Weights of a small GPT-style language model, trained from scratch on English Wikipedia.
Architecture: RMSNorm before each block, learned positions, no biases in attention or MLP, tied embeddings.
MLP neurons of a small language model. Each row is named by its layer, matrix (down: output weights) and neuron, and shows model dimensions 64-159. Each number is 128 + 32 x the weight over its row's rms, rounded and kept within 0 to 255. Numbers have three digits each.
After each neuron's rows, "fires before" lists the tokens most often just after its 100 highest values on Wikipedia text that the model never trained on.

L7.down607:137154122125102155138137126095145104086177150099162153147129170151101117135138158116099094123170116182140085113109126161123104133072143090177088175139095147176128145137171131101108106062100117092150132130110139100132154173076182161125135094098084149145090107086156103090120211105115045163
fires before: "y", "l", "it", "i", "ic", "t"

L3.down95:153145083164152163164129133158105181109131129060168168154069120098158150128154131082150141150124111139107124170128083146176127094109133200152118138169120133112095150120079098093147189172116081050151165097131096138168057134124134115107134103081141131139129114143133151078093110155093132113
fires before: "ies", "er", "e", "d", "ion"

L11.down247:138097100126100134136086140108141100158182166087107123092149128086131162073129048143165154087129116085104116126148112143155132161154096161166090139169089104089092166131071168113095156152090093110112122119147157157129116103153152102098134161119089094215104089124133078151181129105114157071
fires before: " ", "ust", "t", "ies", "p"

L4.down254:123121143009077134161157174108101034121093133082148139064113151074099191107102146204127067170130128135123112135149107081135136139151112083187146148164092102124158055143133082123134160157155151133098112109121191139115097120135156157146173166137115165165047143148148105128138181103132093151
fires before: "as", "ver", "v", "le", "ac"

L12.down396:125122148132120072121140151128161130096175118090089107132137066125118181200101156122124114127107169163145113065180098077126125103174112135122152101141104093212100065153121106125134147113179149170110158156143195141146068128122078111152084178167147165099130185155133079169119152145108097092
fires before: "en", "ent", "in", "p", "ic"

L3.down101:187175141093063117132095150210154126127099147139113170119138126115183095116115123133193118127153136092171087080159203163070039103089102192168113153124143106122166100144085135112135174136110109057185157117171123088110095152094122120132150114116152112112121088146111146205125106157146123138
fires before: "am", "x", "le", "p", "et"

L11.down752:133113110114115121120104117129111083145109058059162142142147163137151131148149148108181107111088124128159098164149110164072110123148128130134137175070157031125111109131142157101170132140153131210117152171129120091077129114151086160127138125180124181109119143144145148167114096125147183150
fires before: "b", "er", "at", "ers", "ol", "us"

L9.down64:135123129161128137130131151173121146120177120083151138062091117075162081083117078112098089130129165168114123096089141145112167160166081108177070197163127179088131161133064083118157116121154168097104179133133125140119184112141169149101086142120125185091104070170084169135123094099082166137
fires before: "p", "it", "t", "ge", "y", "ess"

L7.down763:128124137121144163178121136126118117117172162107165035191137146053139067113151086149183096163152146156079113100149153122164129152079138162132163128115096106123118138139120115164108165108123077093126120132156157122107089147162154177125064209131130141114165099138091128089194108074084082130
fires before: " ", "t", "ust", "he", "k", " |"

L12.down162:122101153163118145203151115183156140183146160101111144093127112160147113113156134138090117106152121142156163169091122161148149127128117174073090115099183140133153135168094123156126079100147201063061111171128111111165173113145120069074112100151071149128205059149099121095116137153082122133
fires before: "t", "w", "ad", "k", "y", " ("

L11.down122:177114103130105122185207118156177118217181086164129191119113079164122104126126087151101098104157079147149117110128101147173082101109125137158063096115105148146127122179186112146180195097143197106098164109120158152136131164178139169142121143139142100131151111085130171155102164132056078144
fires before: "p", "es", "s", "c", "t"

L5.down400:062097168084072214108154148179133099154164124108086083135110151101119199101138176107171051122101181161078166107138110111096098104112134166192186147131122077182117119130106132117100124070147101150172110101128147098152152145152115079134084091102055115142094103070128148107183162103133109174
fires before: "-", "|", "|---|---", "20", "The"

L4.down9:197109144120151107199135155105134108198161133082183087178152133143120104106100147120161206146111104170190117100174139101134103213163149080147139100096168138135097093128076157198140156157109100105154078081092137112110127144156152150129106083100074149164170121126178132193169146151160082191
fires before: "y", " ", "ed", "a", "ies", "o"

L9.down55:083175155139080105085101157135140140110134179087149094123137097074093119044110153026115071139216125105102124099129132127117096104098140136099059169126126061095146098180151116137129161147126166121090086123149112179122145101136162143129155150101105094112126122084108121144127159074146119162
fires before: "as", "ver", "g", "ar", "v"

L4.down28:126147091036106079097064080118083155082171150140161117144110103082145108108085163150083151167180144148148120104156165134156130067114119131124142101088131140149141152141125177099137161128108113158116142094146130174137177168117108121161131166135128098066112139089153143110126141122107128193
fires before: "iv", "p", "al", "ct", "b", "m"

L11.down733:143161091035151162090101178125088113143094143148095146126148139186092124119133164133119152119119118134137128128067135162106127109120124129120145127092160135151142145118150165128181124097134126126129165072104130162110149084150174128170117097109169070077064128105156130100185149040109143147
fires before: "le", "ic", "end", "l", "is", "p"

L8.down620:110146113123118225105203135138094130161164110114124108132109129151071115096123115112145166163091161116180162181145167147150106123107138112130061099174097102143137127085119155153164112122116156159119139172088083109127109122141084106153131102154113051161070085165102103067124096134160104120
fires before: "9", "8", "5", "7", "0"

L12.down577:143117117135032152098156142114134204127162123150126064115163105142138246186105107094114145106191122099167066141126153148134132133121135174082177156178167122108144137161151134160183126141178150112117075114159181173103125113106104106176128195114151192070118160088116163165169117134093119127
fires before: "|", "-", "el", "ur"

L4.down80:159150135176142129160091114139107114139069058111090134048204183160151079093138165117137121129092130125139125118123188197173172143062203154168115132108147136153162178170132114162071165100170122135108118127180127138152113134121185148130140110119123151175113122172129076162174053120125100142
fires before: "g", "ac", "l", "ge", "c", "u"

L7.down625:091111162143107160093118132179109129162175074092111123142106165087130118151076162135085101116033135154134121072124094108189121108127150149136121147109105052186125156128172100135102127146141110138165118064122073153138125128115081086124146127184202115208082190136139118114074134104184118119
fires before: "ed", " the", " by", " to", " ", "it"

L11.down315:129147139106153170155122146140126113090130130192167106136133126188100092140179146115107142108136142152138115095137191104159146133122183071161148129167115135143145085089117154136151148128134121079096163152113122140140127210103165110027148089172109118104137131150105123171153124094103068081
fires before: "y", "ic", "and", "ish", "ce"

L11.down536:171092099100140190098094157078139180149198096068127100129166175071125070192235090112136122141161136157169114128153110146173123185109124116117082101120092174144148109127171109146144156100090100166131147163065139201108185155083138133165085066106165113154136127158141158162116218110173123158
fires before: "s", ":", " a", "al", " of"

L4.down608:097216128109132159184092175092115063173096120167129093093120144105175176098161074153149136118148099163107154104124089090123135202151139093175129094095184088194155172113111135191078146123092071168141164202108143153126140163098139115052129093100101109138091126088178108166188100100141126098
fires before: "|", "y", "|---|---", "ic", "|---"

L5.down141:195109119105125151159160103185121162146148176187111089116117162136114107144115139208121131157123182112140128078112104135176142134156159128141094094080094101154181083112178152102169186157129106164122096203090093118132119126138080129115152101178139109137084148191131117094164116123113117191
fires before: "un", "ain", "on", "and", "is"

L9.down759:105126181084144152132169130145121100124148151096139141113137155143142094093213118179132156085159091118188101153115110112125146082126144147108159142181085112177111107124147125132113059107102132099185152136122125088166138177170131108138108138142110167099171128179132149173114125120157116100
fires before: "p", "y", "gh", "ct", "t", "it"

L11.down667:090182103078110122153148118064173099176131125102148101158098068084068116118123175099071154174169131133143148117159195163147140100104109067114136124113130105102136108109170157151098089122087193143118120149144152110072125143170133144112123186113130180136154098147126174148120087137115140141
fires before: "9", "ies", "8", "16", "12", "7"

L9.down533:093077144138147079148124112175105080108101102123162137123159089155129150144088075138174106151120132137142120143067132112134101067109130110138160144151105153142103103107108173108072103163063093114149133132129159153129139120117185114208090144091206157122117099099099173126144076111083103090
fires before: "ch", "st", " the", "e", "ce", "f"

L11.down756:058109051084123137134126161139111142217162116129089173120127106116144189141120105163116132099116126112142138116156150088152119116155105091147171136056118182153112175091131116160089070090143172076141073138106180103085125116154136122146152129118117097079162114117207142161124107135084132134
fires before: "gh", "p", "t", "ch"

L8.down460:069163149141116085086163155154137145095099127054131126117070133154094138169139138115143149121145101086133094128139141079124147106183066093072161127081133085164120138108115156057121119124139113187087140178103156059152156107132077148088155099145055148121153138145163190124081146114132138171
fires before: "ers", "o", "y", "or", "at", "ation"

L9.down301:149088224151128070124169108115137181176188116107150135105114145062131100168080163189157044107088138125119178134078116160091080147121133101124151104072187197143108140116131152133139227149139122055134142113055161134101132131170129130143144165126134133130154120146142127151147127176087197153
fires before: "l", "el", "ine", "on", "w", "n"

L8.down466:155117143105147121117151165112121079148170116147159167167193172115096113062123154142132150107170108103088185097124173109116147189115137073125138123110114183142138096103164142166149073062146164099171154101106157128081112155064146136148123087124166146147064156140179132087152114109080104147
fires before: "l", "so", "il"

L4.down77:122172135158131161182125169102162093150150086091119131073171102060122118099129116158166185120134134092164086146068129109113141169141145113115127157102143082125104143123125192131147077154185092152154130125109092093048157138060122104181051115061116123131126112171130138165144087146116131148
fires before: "y", "ent", "ect", "i", "ies"

L12.down746:137132176062095117103176152097120097144090109111129106129152157103083151148176210161150173102185111094137138165107127094124136123136110118195133142107105173081160111125121122113196119144144139167085142117083118133117092119095154168117148083112187097105114140108187200163118057111109116134
fires before: "a", "ig", "as", "at", "ain"

L8.down49:168158180121117121176072142160167169089170136084099140145130093106114133103090163083112088099120157179103109109121141151150197172109105128118184086120147099191177123111158075097127092156085097106148096122179106139076143119146100101111191142102137056186120119125125179148148146128082133218
fires before: "ue", "ed", "n", " |"

L7.down460:091119150147112164094112152052046129175095144150145106152116116114082089182115166151131162110135145114087181172109109114171137122087083165177063136126131112082141122086135160114137128133141089143125123100117125149127074071124147088145166135150081152091154132146189136079168178133151137089
fires before: "as", "a", " W", "v", " Un", "\n\n"

L9.down369:112158142121123106120116140100159181040150137147086124151112077139097063152120136139099075111106123142170136125100130105157163076131153185133094139096120206108135153148068056108099104048119108087147119112122197118147143188184041121113156150126164154127041175124143124112127122086172083151
fires before: "ce", "c", "o", "ay", "ic", "ard"

L12.down500:145181140130136102161132105146196118125119151115069126097166169147124098101177131090129061048116104204187200164156142072126146143102162170117130104093180150113150140142156150155097133124134117131154132154139115102157193107072154163126150088187151101140124122159117130157133137101167127134
fires before: "ing", "n", "s"

L12.down639:149061136137180170144040157124118147149104132126133129105118081146122095153126142111132088112120169187133097145135082145086132078105142144120092046182125148065107141125152076088143181067113115142116108152118141115135140079170142136111137105128152113146106114128172145116127130189109159204
fires before: "ic", "ical", "n", "ol"

L8.down578:105149178093126114136108164125114132136101106129195098090137131127095057125121123198097115156174092174110110194134121159186137144124122239129177110135091141146209122093094085158088144152126110099147123110147121181070174111124105173128193131171144128062115140151149110146182154130143046116
fires before: "t", "it", "at", "ity", "ect", "he"

L4.down407:124096148123086204100121151149150085139106146127095120172124126125114122147094214137138148132142080153134145107150143097109088131135135105096159147160073210177148135124186113150213187121085075089111095055117160131143160100113136122121133126107130078168112164129126124189116149103116179152
fires before: "s", "ent", "ing", "ch", "e", "er"

L5.down210:169152132074179152174100127098149129149089104117172159155147178058032158110112119148163152122131136129129147150144060115088124156173155110152130172129142133121062090175177129125085134184129111115175177130152200134089179147076115144153121167144091097186121123122155121105150112123087158124
fires before: "as", "w", "iv", "on", "ub", "v"

L11.down390:120167087134122080154119155164142109198116127112169093160121107169123135171164085124164141140093117105170103106154099150167107115148135173104134109112215103141140154124152118136100174140113124124127169117139099127101092110066120143179083132146152113146171151149137177131120131115177123148
fires before: "in", "ol", "ber", "p", "f", "est"

L9.down551:181143161088073149119097184126138133130131070107088198127143158181086125111151111097152105114139208101096104164105102093128131168136138126115137087158100125121122165140170105102131089151135108107077120145144127133098131121114120164145140145143077069118143161146137107140178128079100150159
fires before: "s", "p", "re", "le", "es", "b"

L4.down445:111191087130066088206172130127156117101115159150174073102156067126156101090083068129166069102101165147126171106131113152164129106079160134107154120115198103118158103165167074124146142129088168156146130149058139056109116173172145129130160111188152109134086138099146094121104126104096088148
fires before: "n", "s", "a", "k", "an"

L11.down538:186103191160159156129193141104121126120123126101124095069119139151126100125098115146092127130145130132126149117186122179158099117154124131107100147135108131091156121117158149081162134110143101160051152102132186141105102136054148178052124130122125065127218068080094123099119168178187106168
fires before: " the", " to", " n", " th", " by"

L12.down711:162120100139099161104142111216124091138114116135138080181116145123077153091101111185114142195131119143083158125085136113148168089128099128150230166160103151104142084124072102156151091136158042072141155168102125185132107098127122104141101165162103080142186096132147172074105168143100142125
fires before: " ", " the", "9", "av", ".", " |"

L9.down721:110132100131165094149138171114127117093110096112130138172131105128103131135111124092097057145113138111071160198117124160150106079141163096163109119109147056200130116065090129108143119182134117168124186137146054136130095134109161158109104065158158130115113115149170144112136089135076102135
fires before: "n", ":", "il", "in"

L7.down458:154111151123163143117071154174146088158123127158179158165161077080154147103179124155168097104133108184150150139118146138095153109130110107144111156116151152186160067121163101145162128146142079117138088140156146129138140154103127135161137132114173100049116163188134181152089194151116101111
fires before: "ent", "\n", "ed", "ation", "8"

L9.down21:108145151068172165134101077109150115147161135145174106118101135066111102135093120139107097128147183098104144141111121165166140101079174094154140095086125156173198097089129084176127089163126175144181093220108045047098116126132134187147127136115186092113137154102128139134096156091138131141
fires before: "an", "a", "h", "v"

L8.down34:239167099169188136110107181123171072113169094066123133140149131135165163094134127152158104166141094107172105079133130198162119157125156106144158102097117132135125144136177119117172125169132100104129109122129162112168095094084114105136072093106184139178045111129124155112156059115131112093
fires before: "ed", " of", "ing", "ly", "u", "ur"

L4.down329:136107155146118147145134147083134109123125118108112096075067133125156115148120150118142133208116147102103070127061086167131219108058139143070140109153090110120170083114131048103146104169136136152140137098087105190113119120139139112139137139106140133087078170080082142134108138144147191108
fires before: "m", "p", "or", "t", "d", "19"

L7.down532:116194164092100073061129119148149139143139102119132123074182175159091123078185131135109131158140159170078174155149146141130114184107145119178170163103141116151122126135123077125048095108114167073089138137142122064119115115158149101179094122121160103124142060159065073120110191099142151147
fires before: "8", "9", "1", "4", "5", "0"

L12.down658:095105158116094174103154087126156148132109159163118109138165158143149145176161178128136189128140141114046174177126122160079149123120147120146155214169116160086102112150139117162108131083120152164116152126131184124143105099187106142165129152145123116158103140176132145010153077128117160089
fires before: " to", "v", "t", "ud", "he"

L11.down447:120120101176132099140166189116146152165147099105153128145137138181133159115124141123146117102106138165139104157087133176195091126114132131136146106133145100138113147078119159156127152115142072072164136109125121149140101171114095157115022161048126091113111107085161153112133138078139060158
fires before: "y", "ies"

L7.down588:113141130142113146190132088132132097115126164119148155153082176119160122165108165131116154123173123090106111106019097091192180138151065154124148169107086123118102086116154141105189130184099126125092114140077153131101126117167105114111118044094126143027165105135148144117110143147137131106
fires before: "m", "s", "d"

L5.down621:121139146117066118162167140100143190148179154154151157145078167164123150094128162153065141150085127099136109128076111176165139151110094094140111182174175145123124132126163091120123118191115157090096080133114147130062191127101148158122147113117077157105115187086106125162147106126155128085
fires before: "p", "m", "t", "c", "g", "s"

L12.down547:135092079118110159094104147086113153109175120108181094172107135144192157196139115134139117098165118137163097143102185110136078151166126112146117125152169110194123121120097083128137176048146126183126159155148054143112143144129086108097113152097158107182100181109166163163186134066144160159
fires before: "s", " the", " a", "ed", "er", "it"

L8.down491:160117223135165187105126145123131087116151106090142139150084082082133119090075142111168124111149090112175118113103089155134134114136143082135113108102130120176129127124174105126113120165060086161131109122085109130084181148140145125120097118135160087120085196179157134135145149140142101136
fires before: "s", "ed", "y", "ing", " |", " the"

L8.down504:162126172112097173146166196141125174072094075167066125096137123132045131109096062167154111092138157161113087136079103121087184156104146105133140141134161152124076159116123104118118110110147119109113110157121182089153102159155094112187095105119181104161080149118079143092110141133139134153
fires before: "ce", "ge", "g", "c", " L"

L12.down440:154127116094145140152144135104129150173103110172074110101109101172080185096118132176129161128116149148150079103122169162134059109148125130113136115175114103113136118116124167162127153116136115108180142068137123155151140111095129166173065181169136120129142116025126143111121074108126146144
fires before: "it", "ess", "y", "i", "and", "es"

L11.down213:106084165109159131161137060127109195175189119134165108075185125171109120199084124129058126133104149076084152115133069187185147128202103127121076129123112120107082132126086138158116114109135112109163135110143163092148109127152159081145162079148124121139083122180150122143154137155090104101
fires before: "n", "\n", "\n\n", "al"

L4.down292:119153184043084107085123158116170113158139176069144154153099182151110167144144163105122142093104152149119195109161151121128097117088066100136070073144125145103212142139132129147129084119072100110172151184163100069115114110076099128117157128165138163120172119126124104122106110170177078126
fires before: "t", "g", "c", "ound", "en", "2"

L3.down369:086133136140043075097145165224072138137181095142117136030098155129079147085163092119108087152114131155125102168108113165149076134130119142091088129112126095103105090100125110195165146191123134124083113144117128113072141152113150135107110060105118132071128085118091096146154121161183118083
fires before: "t", "s", "ic", "f", "st", "c"

L8.down553:167135144159151143128162125192177170136132126177107130129149165125181109119152137111111100145071144144180111138093142162103120122114140120158117108135072100106164088121155138110100125131065163154135150107183131107114114137157164130124146107151129199159112104094164141084165152122072105160
fires before: "ic", "n", "ain", "as", "es", "on"

L9.down753:142085111148127107109102052100136093120177129082141119111166147100153164118155096116180098134165132050187132121134142126124176132110166166153106120156175146111121184113197155162128137081115078145121100108138155160114090179128132144133159128120148157199125105080145110130095094136164074140
fires before: "ment", "ed", "0", "ing", "em"

L11.down272:104110196085182119126152117140118098162126129169026132135153158176137154125157080178139148112152066119146117162046176096136100137088124069172109132201100191129142144122094133188110102123157127110122138141149084162100148102125105129075116086129150126106116101156105139050143158086111074135
fires before: "e", "o", "ou", "t", "w", "p"

L12.down508:117117164143143119076153089135143168172181164137132129093178115172134174135132105163048094090108128199132111128135125105141089088148120112139109142173124115152117135128140135136079110149216187154093153150118192000135137133148070142142147120107121126108174133148107137133125099112150130117
fires before: "ent", "en", "t", "he", "in", "r"

L11.down424:114168118104133071173180136118130070127134160130130134133093117124149124104144090068113119176138143079120174101091100169153119102106113094149154110165147074156112107134151120107123073166156075162138205129120128118148135108180152082087123114150115086105104148108171158244169060166175115148
fires before: "n", "rom", "{", "ur", "is", "il"

L12.down4:138131190075136164134110138148150071152092134109145084140160101199186180140119112177126171170115208148127102093133140173127171111187165117121122140118171129188095127116146126133125130113053156168151169093086146158134087099083128140117177148176171096080154110097122169144156108161107080131
fires before: "an", "a"

L3.down12:108127145072082100136116137171131160136141075099074103127100092137123153140097132115186112130121165126111147113080186138120143083117112159079174118123150132142085121138147126149134132074168089076158112138115108121099157184109128103147085140077071240133098132101154155126166123095104092180
fires before: "-", "|"

L8.down767:063125090159126088085110109123160093126175099120141074122130084150091131104157085144119113096100172072130179188173141143159112170134154143142103120134151112153161129125130171130138129104165120176116115108078141134095085147154056143097089102123187073137111117128145118177145149124116112067
fires before: "ed", "s", "ing", "an", "it", "ment"

L5.down512:119070133125115173142162117102126124125207144162174140175090095111154193142103105132177146103119170105143143147104144116151157091087128137154143128122177091099128112112157099107182123176151094163160105143124131164137134129172052090145105155125124124143138110139060222098098105208126149123
fires before: "en", "ent", "ed", "ing", "on", "u"

L12.down712:165142112107102124181157170124126158161131134105131156135056143107139121125101171137142146154170107130135182140138165107155143146181151096162148096106136090162135098099148107156132118090112159149131164079117110120095143082198142129094146120108124104074130172158148108208174133108132064138
fires before: "t", "c", "p", "ay", "ce"

L8.down257:193108137156125165095118139116105122087115130149123119151151108195119087129158148155136113158156124083115126155125129162213133103134152157130146127147120143151112102143177134116108187109133118126072142119211131170180053144143074147138088128154061094110164092099134099049150188200145183149
fires before: " ", " the", " in"

L3.down667:120217082083084090097090100145135143133104120060169169126143177075129102143124131125140118147126151115139104122111150105067107083127147128098136087099176110158098116099085138171075115155141124167142192053136162140182144123122076163106128184112089118204113154135160126171148108137122119138
fires before: "ct", "t", "e", "as", "b"

L12.down671:137119088107116155089111152181134094156131152170107150135122081149182120132142147113101172158113125125119082149110098115200082141111110158174133094141104210100118121114118153138105133170106143105197192171101154115143102153125124117159157121150197122112106088117104105122144163091136087132
fires before: "p", "t", "as", "er", "o", "ver"

L12.down451:110143129086130137109170126136103075124158090134149145121117162128152100129112119125085133136092096169136172106197091082211148102126123138131140125125143152134087136073122191167163127136086158173104112099109184108158126182101149136173122105073105143156137091142094146094140130167160127121
fires before: "4", "6", "7", "9", "2", "5"

L11.down729:157167144140130137147129150196129171070166102130130080109154129123189152146122139160180124094135075129088059091142111078183165165082175117115133080135132148145121093158172165145139100073115119112125083159160169114174112114187143103147118165157122092101110200137106111138075119142087104151
fires before: " ", " |"

L11.down675:142111130088110097148122082104177098093100145135071148121100060142090152135108111093138188110146112125214218196156113112142193178106181172140062030105147054163097125112134129133127125139147157186104102086113105119181143161120144127155078105194112178136129086112119134133103128155059124119
fires before: "man", " the", "n", "m", "p", "f"

L11.down561:091101118092130153143114149139170171149144151166116090123092103184125129187124137076112093154135133132124181134099144140105177142169144156110112153202159138121143135126098069144073165159113148078118091153131130056114117042103154078145148169154128090116127152121124139114137135092168061093
fires before: " to", "t", "at", " the", "al"

L4.down618:131146126139081117125101135127116106159125107092098128169094166145100117088124149082115074127074160152098107113086134141115084150090117130146133152140126127136140097147158118133173143167105178141106133151158197160134180085133096156116123085196078101126119152109149149126109117165161041175
fires before: "l", "p", "on", "il", "b", "un"

L3.down120:143113082119088054103133086075194129123131140107206156101097057129119191134068188140114103163167124132117125100094129157133162140071123106124171112125155137121125173097116137125134167167149173095180128189088145122137075108104142134067100102115189140150120115184166127134171121129089116099
fires before: "l", "al", "ic", "on", "it"

L12.down368:073120170133182105101157120122035081185120137093140120067137080117143103117089099089168113119189147116110094148096125136100116160118092100191126120142158114128073140074059144132121137077127177062190128093130212150133149132129135155166121114156176159130141095136119102147175124110174135107
fires before: "ar", "p", "am", "il", "an"

L5.down87:098189158072121137146105144156138162130142114128070073126149104147124199115176174100176087152123206168137098138108131124096118101144152184138168143134178090146074155114141122149154142120142110150094090186122148126135124193161149093105078154072056188149107097124176133200169132101150125149
fires before: "|", "-"

L7.down102:139144114122101106073084110121167110149111133178121044147155121118136086117191088148084085109127109163115123086154115112045149105147116126111126186122161104124198145110123189148104131192147131123157104109130108065120117081087115183129126097159114144129105116227118073120042150062183111124
fires before: "r", "k", "n", "en", "is"

L8.down586:156127121139102124117134099124125083105154130076185136166046132106169154123038115127101111121142185141104115120150147091134085145056096135091143118127134095124119124153227146159144108090155132134201152143130154139112161116097107180096124116121155102169155112129167128117160122188123141126
fires before: "ent", "en", "h", "ou", "t"

L4.down224:120103134113119141100124181143142118138113165103148119187110125067145131149086176090144097105076156107117124079104178098102099110092118117180103101140139069127114125107090178174098124160142152105111104166111141107130099182142125136142138128074156123096110121135100111144086075129098174143
fires before: "am", "b", "at", "op", "x", "le"

L11.down106:110097215144194128089112139173141132122100130063159147129148050151185162113138083141187148124181164124148159076122127198110178145109163138109121096114112099179163103157131148109094125141123041141144123104130139139201109139122125069088174166157107043108151066185076157137194173135108165114
fires before: "an", "ly", "ed"

L9.down452:154141155169130219141122095099179180186154135147097105147121091162095141181159177181100099161093116143143159167139063119130101156159171116157151081090131102119113163111180156182155172125134134149115123125114112111188115089150182116118144160166133179130077113119198151085120132110124140163
fires before: "\n", "\n\n"

L3.down314:152143158086168121169145164146182165091087169091137158175192118124171143166119095109122132159156160103141151108119156222107121171126124126138131078135118092157190176110198171090116125153099157112126071095188102143156114167081167097183120110134108121169127145127098122124111053112133040174
fires before: " ", "ly", "u"

L3.down447:080086146170140114148125135153128144179111159133076128136113119150108132103119120135174171104152128120135158125048111125152108163096071094122138127092120048097144133140114119143109155112108123077154142172123145110158090168079144138131098190099083191123082152141101137115113142064142174181
fires before: "il", "ry", "y", "h", "im"

L12.down566:101125124118101098093080047102129122081123114149120134110153149146156132158155104153143136179089135173137154147154133178132074125181149167212104110130155129180112145103119115151109119155124169139095128137115143117178132201184089121203144100131075094147181094157091116094158210117089122122
fires before: "f", "or", "m", "p", "an"

L8.down612:064173104112139133135122129113126123211125106145102090146122176162088148153156122186187147083181100095119129132166158146104158097096105123095131161193124125104078121149077124104107111124151140169067093157166099085087079136112148162154062115145107141124159085113098138078108156090143177127
fires before: "1", "3", "2", "5", "8"

L11.down134:134098116133112115098167181170046127073131087154123160151102083156159167174118130119139159130181082151113104138164133124194151094147121152132094123095162135109126114122142122151142128145114144137120036164144134165114084134170081153153148159153143051122107118186165059080127122142122123164
fires before: " "

L8.down518:114165080123082121120073043111101129128071149131120108099112119101128099160160152084122080144100146104131173124124179138066130136104141126190170111098126099136128114134152153123123121113139152176066128091190070170082107152170122124085086114099127129160110113162106154169088103072124102172
fires before: "ic", "c", "n", "g", "is", "i"

L4.down494:161110170153106090171129111104108111148122099067107101154087134157197085085148134092154093103099184087121118118189117171107143141169151117117123140178115127110130116132147059071093107093134175162064223132117177111167121112142172112122154148142110097092109126200097096170148130107061127163
fires before: "op", "y", "ic", "in", "ar"

L7.down204:165156125201136081154139111143167107101140130094109092152085079160184159120138144073129078148142118137163083149090162124114077087057124129145113151136112181157185103101129127132113128144137135094154164141112098112106116104130114170105074137127131196159133124092123183077150163081131039111
fires before: "e", "p", "u", "it", "f"